Weights of a small GPT-style language model, trained from scratch on English Wikipedia.
Size: 19 layers, MLP 704 GeGLU, 17.4M parameters.
Architecture: rotary positions, biases on query, key and value, tied embeddings, capped logits.
Training: a variant of Adam for these matrices, 11378 steps.
MLP neurons of a small language model. Each row is named by its layer, matrix (gate and up: input weights) and neuron, and shows model dimensions 144-239. Each number is 128 + 24 x the weight over its row's rms, rounded and kept within 0 to 255. A neuron's up and down rows have the sign that makes its largest values positive.
A block is one neuron, or neurons of one layer that tend to fire together. After each block is what it responds to, as a language model described it from the Wikipedia text at the highest values.

L8.gate86 [140 141 139 164 143  96 149 145 133 125 100 124 181 103 140 123 109 138 113  96 108 128 115 123 131 134 170 115 130 135 128 174 150 111 116 118 117  83 110 112 132 137 105 120 107 131 133 148 109 100 173 100 131  75 105 133 159 116 168  89  72 118 146 120 119 118  98 138 132 147 124 106 168  99 108  70 121 146 149 123  98  94  82 110 126 121 139 114 157 116 136  98 138 127  85 112]
L8.up86 [129 100 120 136 133 127  77 140 129  96  97 154 137 135 106 103 151 129 183  97 113 108 144 150 126 113 103 137 101 124 164 185  92 142 163 133 117 122 135 164 155 147 125 137  89 154 130 119 143  85 127 138 149  72 116 190 154 125 143 102 141 143 126 140 126 102 123 123 168 140 104  85 105 136 139 115 119 133 148 109 112 103 150 123 113  88  89 108 114  75 127 122 134 148 150 130]
L8.gate281 [133 139 141 129  87 135 118 105 132 179 176 168 115 135 110 162 126 177 122 138 137 137 108  88 102  86 159 110  93 165 134 143 165  80 140 141 160 107 165 119 168 119 104 151 108 158 106 134 129 174 109 114 102  87  85 132 126 105 158 139 158 142 165 162 119 134 128 176 139 132 117 123 143 136 108 113  84 136 132 127  84 142 114 136 128  62 140 167 144 132 121 140 148 133 130  91]
L8.up281 [120 123 137 145 174 165 110  98 142 132 158 138 154 129  79  99 121 135 150 151 121 129 132 133 123 130  90 163 168 129 189 155 127 105 132 145 124 106 130 153 134 119 179 126 129 122  62 148  88  74 173 130 158 132 144  94 142 150 106  83 125 125 139 164 138 159 134 135 140 170 117 143 133 125 147 139 110 135 131 133 123 153 113 135 124 114  94 185 155 110 132 176 135 131 164 130]
L8.gate444 [123 129 181 118 102 100 150  92 105 162  91 145 134 146 140 147  82  85 141 135  85  79 110 150 131  79  98 157 111 124 109 104 123 112 125 110 129 149 105 145 159 121 129  93 139 110  88 120 133 148 122  89 169 117 149 145 146 141 166 119 130 110 111 134 151 111  81 150 129 155 128 119 154 147 118 147 116 138 147 117 117 115  99 128 136  98 126 123 120 139 129 134 148 126 101 102]
L8.up444 [125 130 141 121  88  89 105 163 125  90 117 114 112 134 119 104 110 163 137 114 177 127 101 114 124 145 166 120  96 119 138 137 129 152 154 143 153 132 124 118 114  89  94 140 118 127 126 115 117 137 152 171  92 132 117 122 151 117  87 143  96  79 151  89 167 105 116 102 115 105 135 166 111 129 108  91 142 100  98  84 134 156 108  69 143  80 110  91  81 128 116 130 101 128 164 169]
L8.gate523 [134 126 130 137 122 135 160 121 139 107 131 127 157 127 133  90 157  86 138 121 129 115 114 104  99 108 100 151 120 118 156 146 167 137 138 157 156 124 133 174  87 123  89  88 114 142 114 143 149 100 125 184 143 114  88 102 125 153 120  96 137 125 144 114  90 104 127 163 130 126  64 110  63 167 108 135  98 120  91 139  76 152 160  70 130 112 142 166 140 118 112 158 138 122 135  85]
L8.up523 [ 71 132 131 133 154 112 123 164 121  73 147 111 119 146 135 124 126 110 150 133 139  86 152 137 127 136 136 157 164 127 190 116 186 109  96 148 119 122 132 152 102 144 137  95 161 147 143 124  89 108 111 165 123 117 141 152 178  99 121 123 123 155 117 103 103 124 121 135 124 108 119 132 116 112 106 122 111  99 118 150 148 139 177 143 139 122  96 176 100 149 128 127 151 120 141  90]
Description: Mostly the % cell in Wikipedia table header rows (Votes | %, W–L%, ±%); weaker on closing === of headings and plural nouns like games, companies.

L8.gate67 [150 137 128  92 117 118 118 151 105 138 116 197 133  96  80 127 151 110 161 133 118 140  84 151 110 136 168 111 130 100 135 140 111  91 112 131 137 143 162 145  99 112 130 124 158 142 112 127 141 160 109  91 130 139 137 136 125 129 111 125 126 127 145 119 152 158 101 106  99 172 171 124 162 119 115 123 138 151 147 122 101 176 158 124 134  87 100  76 146 104 131 146 158 122 101 119]
L8.up67 [138 134 125 129 107 128 146  97 148  96 172 120  32  98 121 105 141 126 119 180 157 115 126 109 178 162 130 116 168 150 121 160 101 158 146 120  90 127 112 155 115  99 106 117 147 172 151 129 115 112 150 144 153 107 128 145 161 139 118 136 154 131 101 116  71 110 129 140 127 118 107 129 148 116 118 159  99 133  89  81 141 136 116 102 157 152 101 145 100 154 165 152 135 147 130 123]
L8.gate278 [140 133 157 131 123 101 108 108 131 137 121 171 109 134 108 114 143 123 110 104 172 124 186 121 108 124 140  79 116 152 146 144 113  83 166 141 167  96  96 157 119 127  96 144 129 169 126 136 126 123  80 140 126 168 102 128 117 117 154 150 139 113 104 117 142 131 147 179 119 113 139 136 119 134 148 130 122 178 162 110 176 158 158 132 129 133 125 163 146 117 107 171 134 135 128 162]
L8.up278 [156 133 109 146 146 142 126 125 116 135 136 154 113 112 121 113 131 131 126 133 124 100 131 181 183 127 131 134 106 115 161 114 127 134 131 139 127 122 140 119  98 141 141  88 154 124 122 118 108 106 165 113 122 157 125  76 136 160 123 129 112 144 145 139 137 146 109 139 120 111 104 120 103 116 100 117 114  94 128 169 177 135 173  85 117 156 140 123 166 154 174 194 193 123  90 114]
L8.gate287 [135 146 133 132 138 104 142 112 165 131 150 188 129 135 116 118 118 126 134 176 158  87 140 109  79 118 153 183  93 136  96 155 126 103 127 121 145 137  94 119 117 144 117 133 151 124 114 118 149 116 130 130 107 141 143  91 144 125 173 141 131 125 122 124 119 110 133 189 146 190 131 141 132 122  90 126 126 133 111  83 104 138 143 100 129 105 128 135 165 130 132 130 136 121 179 128]
L8.up287 [120 126 191 108 124 120 124 110 104 156 137 162 109 110 121  97 153 128 164 157 159 145 127 169 112 137 134 137 116 130  79 143 127 109 164 110 108 125 132 125 183 115  91 142 122 138 127 156 132 161 106  96  98 154 134 104 122 126 149 170 125 102 145 157 182 137 104  87  93 123 125 111 165  91 171 116 141  98 125  80 108 105  68 150 150 102 137  86 151 149 137 156  93 136 138 101]
L8.gate353 [108 137 161 116 126 136 159 112 119 125 157 101  79 142 132 120 133 166 120 151 103 162 120  83 111 183 133 110 117  83 156 178 120 131 121 155 174 111 134 128 146 161 114 180 153  75 108 114 133 119 165 123 116  95 122 114 128  85 127 116 102 151 122 129 167 127 127 168 164 103  99 106 157 141 142 128 106 107 149 164 135 125 121  97 146 100 132 133 139 138 118 158 104 108 152 143]
L8.up353 [137 127 149 115 139 146 126 156  80 103  95 161 180 139 128 173  95 133 117 132 158  93 168 125 111 101 116 114 120 115 163  82 169 157 134 139 166 105 134 101 123 132 150 125 159 144 162 136 180 136 142  96 127 171 151 121 109 122 156 179 174 124 128 136 145 132 123 100 141 143 159 124 136  85 124 165 162 138 135 130 138 114 121 155 127 128 113 133 146 114 134 137 191 113 145 128]
Description: Month names within full dates, usually after a day number or in/on, in births, tables, and events: 2 March 1987, on June 8.

L10.gate9 [132 132 114 115 121 110 127 155 105 127 137 107 148  97 125  84 183 158 119 146 152 106 136 113 169 102 121  97 110 115 129 140 133 138 121 120 163 132 102 149 121  82  82 154 137 163 150 128 111  98 136 166 137  82 160 133 131 135 123 112 135 198 156 119 138 121 125 171 105  83 162  94 132 143 118 161 109 126 115 126 125 120 148 113 106 105 140 128 126 116 124 159 127 101 115 144]
L10.up9 [115 141 173  75 115 118 130 107 118 115 159  98 119 153  99 140 135 100 138 124 161 111 154  92 135 123 123 144 108 126 115 125 132 110  99 138 165 100 113 146 218  96 116 110 140 138 148  98 147  93 101 147 104 115 151 103 137 106 122 125 116 128 149 141 149 135  84 178 141 143 160 143 118 113 171  76 138 125 119 126 128 101 117  87 135 143 112 144 134 173 140 127 134 115 109  76]
L10.gate35 [102 129 103 135 135 154 130 114 155 176 128 132 135 131 142 142 161 128 143 112 135 140 177 133 120 123 116 114 148  99  88 100 116 121 153 151 140 153 142 146 117 117 153 152 119 112 119 108 155 140 128 133 101  94 113 128 116 118 129 138 176 172 148 145  89 136 144 159 135 130 164 111 116 148 159 127 157 147 121 161 125 102 122 127 134 166 141 114  92 145 102 121 137 165 157 205]
L10.up35 [ 69 129 122  97 172 120 140 125 149 153 148  75 149 141 143 138 180 140 136  97  77 101 133  77 139 121  82 140 110 121 140  97  81 163 166 123 124 120  97 121 115 122 115 117  89 148 138 127 133 121 121  98 156 130 101 119 124 120  78 130 143 104 126 123  99 124 142 141 109  89 161 134 124 163 150 146 135 152 155 124  99 149 137 127 120 160 121 145 103 125 152 109 115 120  84 125]
L10.gate85 [158 136 145 116 130 112 133  96  73 123 169 124 137 137 104 106 134 121 135 111 137 104 122 123 199 127 106 108 138 139 187 136 120 119 152 175 131  95 138 107 147  85 112 133 139 141  97 173 170 106 151 117 119 149 117 117 131 110 121 142 132 106 124 134 117 123 106 105 109 124 115 119 115 178  71 134 133 148 149 140 138 118  99  97 132 175 137 112 127 121 111 165 146  72 124 151]
L10.up85 [173 130 131 131 161 132 137 176  97 107 147 135 136 112 136 147 130 119 125 149 128 100 102 102 133 112 139 151 144 126 109 101 117 120 119 174 125 134 123 115 148 146 109 190 162 109 106 113 136 124 101 155 122 117 110 112 144 149 123 154 133 168 145  87 136 163 127 137 144  95 138 147 126 132 122  91 126  87 191 153 134 129 147 123 132 107 105  81 128 126 119 149 123 121 134 176]
L10.gate284 [107 147  97 166 166 161  59 114 122  87 109  82 118 115  98 118 141 104 123 139 162  91 152 154 157 146  90 149 134 166 170  91 141 135 145 156 141 132  83 120 147 142 142 151 149 128 159 143 122 110 152 122 139 106 119 138 130 128 123 100 142 142 115  96 119 158 114 128 135 144 133  89 131 139 132 123 140  98 167  95 116 104 124 104 142 139 171 110 102 111 134 141 175 124 131 134]
L10.up284 [182 106 107 141  93  96 156 149  86 166 126 124 115 121 146 159 127 150 131 189 154 110 135 150 173 123 126 130  90 106 165 127  92 126 108 130 147 104 125 104 141 109 127 116 136 112 124 104 160 144 164 118  99 112 134 103 140 134 151 149  97 135 167 136 112 163 106 118 141 149 118 164 120 173 111  71 151 150 133 140 112 102 144 108 132 152 112 133 176 146 102 116  91 176  99 114]
L10.gate291 [100 134 169 136 127  93 153 107 165  95 130 131 116 112  93 148 125 159 128 125 100 116 126  76 133 122  93 121 142  93 118 144 168 161 129 148 107 105 130 125 112 144 115 148 132 128 134 149 109 123 147 121 112 157 127  99 123 149 128 132 127 147  97 134 142 144 114  91 161 140 143  88 141 113 124 119 111 113 180 171 118 142 114 125 137  90 148 120 167  83 164  91 156 130 120 106]
L10.up291 [107 129 139 106  87 126 109 105  90 115 159 131 122 118 161 126 108 129 153 140 123 114 123 141 168 174  91 101 128 112 121 131  83 125 152 129 119 109  90 151 109  88 109 125  89 139 105 157 155 139 122 133 157 113 122 149 102 159 113 116 111 120 102 160 104 162 121 125 107  54 144 127 129  84  97  85  84 111 137 109 122 206 113  88 149 145 124 115 113 133 142  77 120 111 101 134]
L10.gate352 [104 133 148 131 126 143 108 136 130 111 100 105 152 127 142  96 142  99 120  42 111 134 150 150 136 117 107  93 113 129 122 162 126  97 128 106  97  70  99 167 126 125 148 153 113 147 119 138  89 123 128 122 131 105 129 135 145 152 119 133 131 101 122 113 100 127 113 164 123 130  82 115 127 104 107 101  92 108 156 135 109 104 149 116 166 146 154 134 126  91 146 125 158 155 103 162]
L10.up352 [141 135 150 170 133 120 152 142  81 105 104 122 164 118 136 142 124 149 135 135 117 173 113 125 155 126 122 104 149 109 108 142 126  94 118  95 123  96 102 124 104 133 102 110 113 131 101 129 120 137 156 136 135 102 132  76 160 129 117 103 122  93 160 128 176 134  97 104 113 132 102 102 141  83  82  83 153 157 100 106 112 112  63  75 151 120 130  74 146 104 135  94 153  81  98 146]
L10.gate376 [112 130 104 137 181 139 117 118  83 115 151 124 138  96 108 137 145 110 126 130 122 130 160  80 144 157 111 120 141 116 114  96 134 136 135 136 143 114 110 152 151 136 103 122 117 146  92 165 137 126 116 100 152 118 115 109 142 141  99 124 120 112 151 162 125 115 113 183 117 137 127 139 161 147 114  93  84 111 110 127 161 141 126 129 141 143 111  96 123 117 107 133 151 177 129 143]
L10.up376 [150 128 125 131 144 110 164 153 103 122 125 120 157  97 162 140 170 135 129 189 150 138 127 109 135 106 126 119 157 137 121 142 142 101 129 141 122  94 145 138 112 119 159 153 129 131  89 104 131 146 181 113 140 163 130  75 121 158 138  81 175 138 129 136 172 110  65 137  86 130  96 107 139 134 103 125 156 126  98 135 135 161 139 146 103 107 126 113 154 110 119 162 128 124 148 110]
L10.gate499 [123 125 140 103 128 112 151 127 121 128  68 115 147  96  84 146 106 127 130  72 112 156 127  95 115 116 133 116 124 144 114 165 137 158 175  80 137 131 102 127 111 113 110 159 133 119 109 119 132 143 132 129 133 126 140  92 179 132 103  97 132 128 127 134 125 102 114 120 146 135 131 130 172 145 112 120 139 151 121 139 119 155  95 155 109  94 126 130 132  75 176 104 118 184 162 172]
L10.up499 [114 131 171  99  91 132  93 138  88 115 156  75 145 120  97 163 127 133 150 108 134 161 153  98 120 150 137  81 107 118  89 120 143 108 124 122  82 101 110 147 129 141 135 184 146 146 103 125 109 132 142 116 146 111 129  97 198 182 136 156 129 141 127 128 128  78 102  90 142 106 129 128 150 150 152 117 151 110 147 106 149 155 140 130 122 113 130 117  96 139 142 125 132 147 137 127]
Description: Final suffix pieces that complete a split word (kind-ness, incid-ence, opportun-ities, plural -s), and single digits in table cells or number lists.

L7.gate628 [ 95 129 112 149 149  87 135 122 104 141 125 134 114 106 161 118 108 103 135 140 155 123 149  98 144 106 110 134 108 101  88 137 119 116 126 122 175 125  95 173 161  96 130 169  96  89 110 160 174  95 121 133 117 140 144 122 128 124  89 128 154  87 126 120 177 125 147 202 138 109 163 116 129 148 117  89  96 141 147 166 135 119 133 137 172 131 145 157 143 111 155 172 129 151 127  89]
L7.up628 [161 134 168 102 108 108 145 170 129 137 130 126 103 113 156 119 156 167 139 122 111 165  82 117 144 102  87 132 121 128  90 170 155 116 128 128  91 140 109  75 125 200 117 141 148 155 183 106 136 143 147  76  72 185 130 116 111 110 126 130 178 153 137 138 160 157  91 158 122 143 158 113 130 103 154 131 107 151 154 103 113 150 124  97 158 128 151 136 151 167 139 123 121 139 147 100]
L7.gate681 [126 136 166 139  94  94 132 122 164 101 148 173  91 132 175 152 122 132 115 136 131 145 147 151  86  87 128 118 100 156 114 151 181 129 112 149 117 148 128 111 125 115 111 143 123  90 144 154 141 152 129 121 161  75 142 125 128 139 128 180 123 111 104 130 140 131  95 112 123 127 156 117 137 124 116 140 149 132 111 162 111 120 149 146 117 142 135 151 117 102 126 171 112 155 146 126]
L7.up681 [158 133 142 113 129 119  87 124  80 188 125 111 141 155 122  87  81 160 125  92 162 100 141 121 113 127 135 109 109 104 103 154 111 104 104 147 153 165 105 112 131 114 137 131 150 167 131 133  78 108  84  99 126 159 130 117 197 129 149  92 141  85 116 124 141 108 110 166 121 137  85 130 155  94 146 160 116 115 146 116 109 136 131 130 138 102 120 148 158 137 118 124 145  73 117 139]
Description: Month-name tokens inside dates, usually after in or on or a day number, such as in July 2014, on August 30, 9 February 1929.

L7.gate68 [133 143 170 106 140  67 121 158 150 146 144 136  90 106 189 138 157 139 101 140 149  82 140 134  81 148 165 113 112 147 131  90 106 110 104 122 143  98 141 121 193 127  91  82 112 127 143 144 103 166 153 106 126  92 159  75 166 166 129 165 114  98 129 129 167 117 129 166 137 108 121 143 121 134 121 138  93 124 131 116 128 148 109  91 118 105 150 155  97 109 125 120 165 129 146  96]
L7.up68 [ 84 135 138 149 147 110 100 134 130 114 148 161 147 131 106 107 100 116 147 132 167 128 147 112 130 107 169 134 132 114 141 147  88  90 135 122 174 104 124 163 155 116 169  98 104 158 149 105 144  92 101 135  59 137 169 129 153 101 135 145 116 144 123  95 167 116 134 138 166 154 135 140 120 138 137 139 123 131 134 119 156 201 150 103  78 126 146 176 122 112 126  95 153 112 183  90]
L7.gate354 [152 140 146  91 195 145 105  96 126 155 150 115 142  95 135 124 130 137 153 120 109 126 122 128 160 141 113 136  91 132 120 119 137 146 109 113 127 120 123 124 131 123 131 141 107 162 151 176 130 156 132 115  99  89 105 128 113 145 119 140 120 120 125 163 110 115 130  99 144  98 116  97 166 143  99 133  90 164 144 114  95 123 107  77 153 132 137 149 107 120 112 140 108 170 117 133]
L7.up354 [139 131 145 154  99 102 132 152 140 145  95 166 104 140 117 103 146 136 143 138 118 116 159  89 124  99  97 138 127 127 149 160 149 122  91 122 127 132 117 131 146 141 130 120 140 133 126  91 106 155 115  97 140 119 143 139 105 159 120 111 107  99 132 157 143 122 129  99 179 150 144 116 110 113 145 110 130 122 144 127 149 177 174 100 112 119 113 169 149  93 145 122 131  88 117 141]
Description: Digits and signs opening a cell deep in a row of Wikipedia stat tables (sports records, election results), such as | 2 |, 20, +9.6.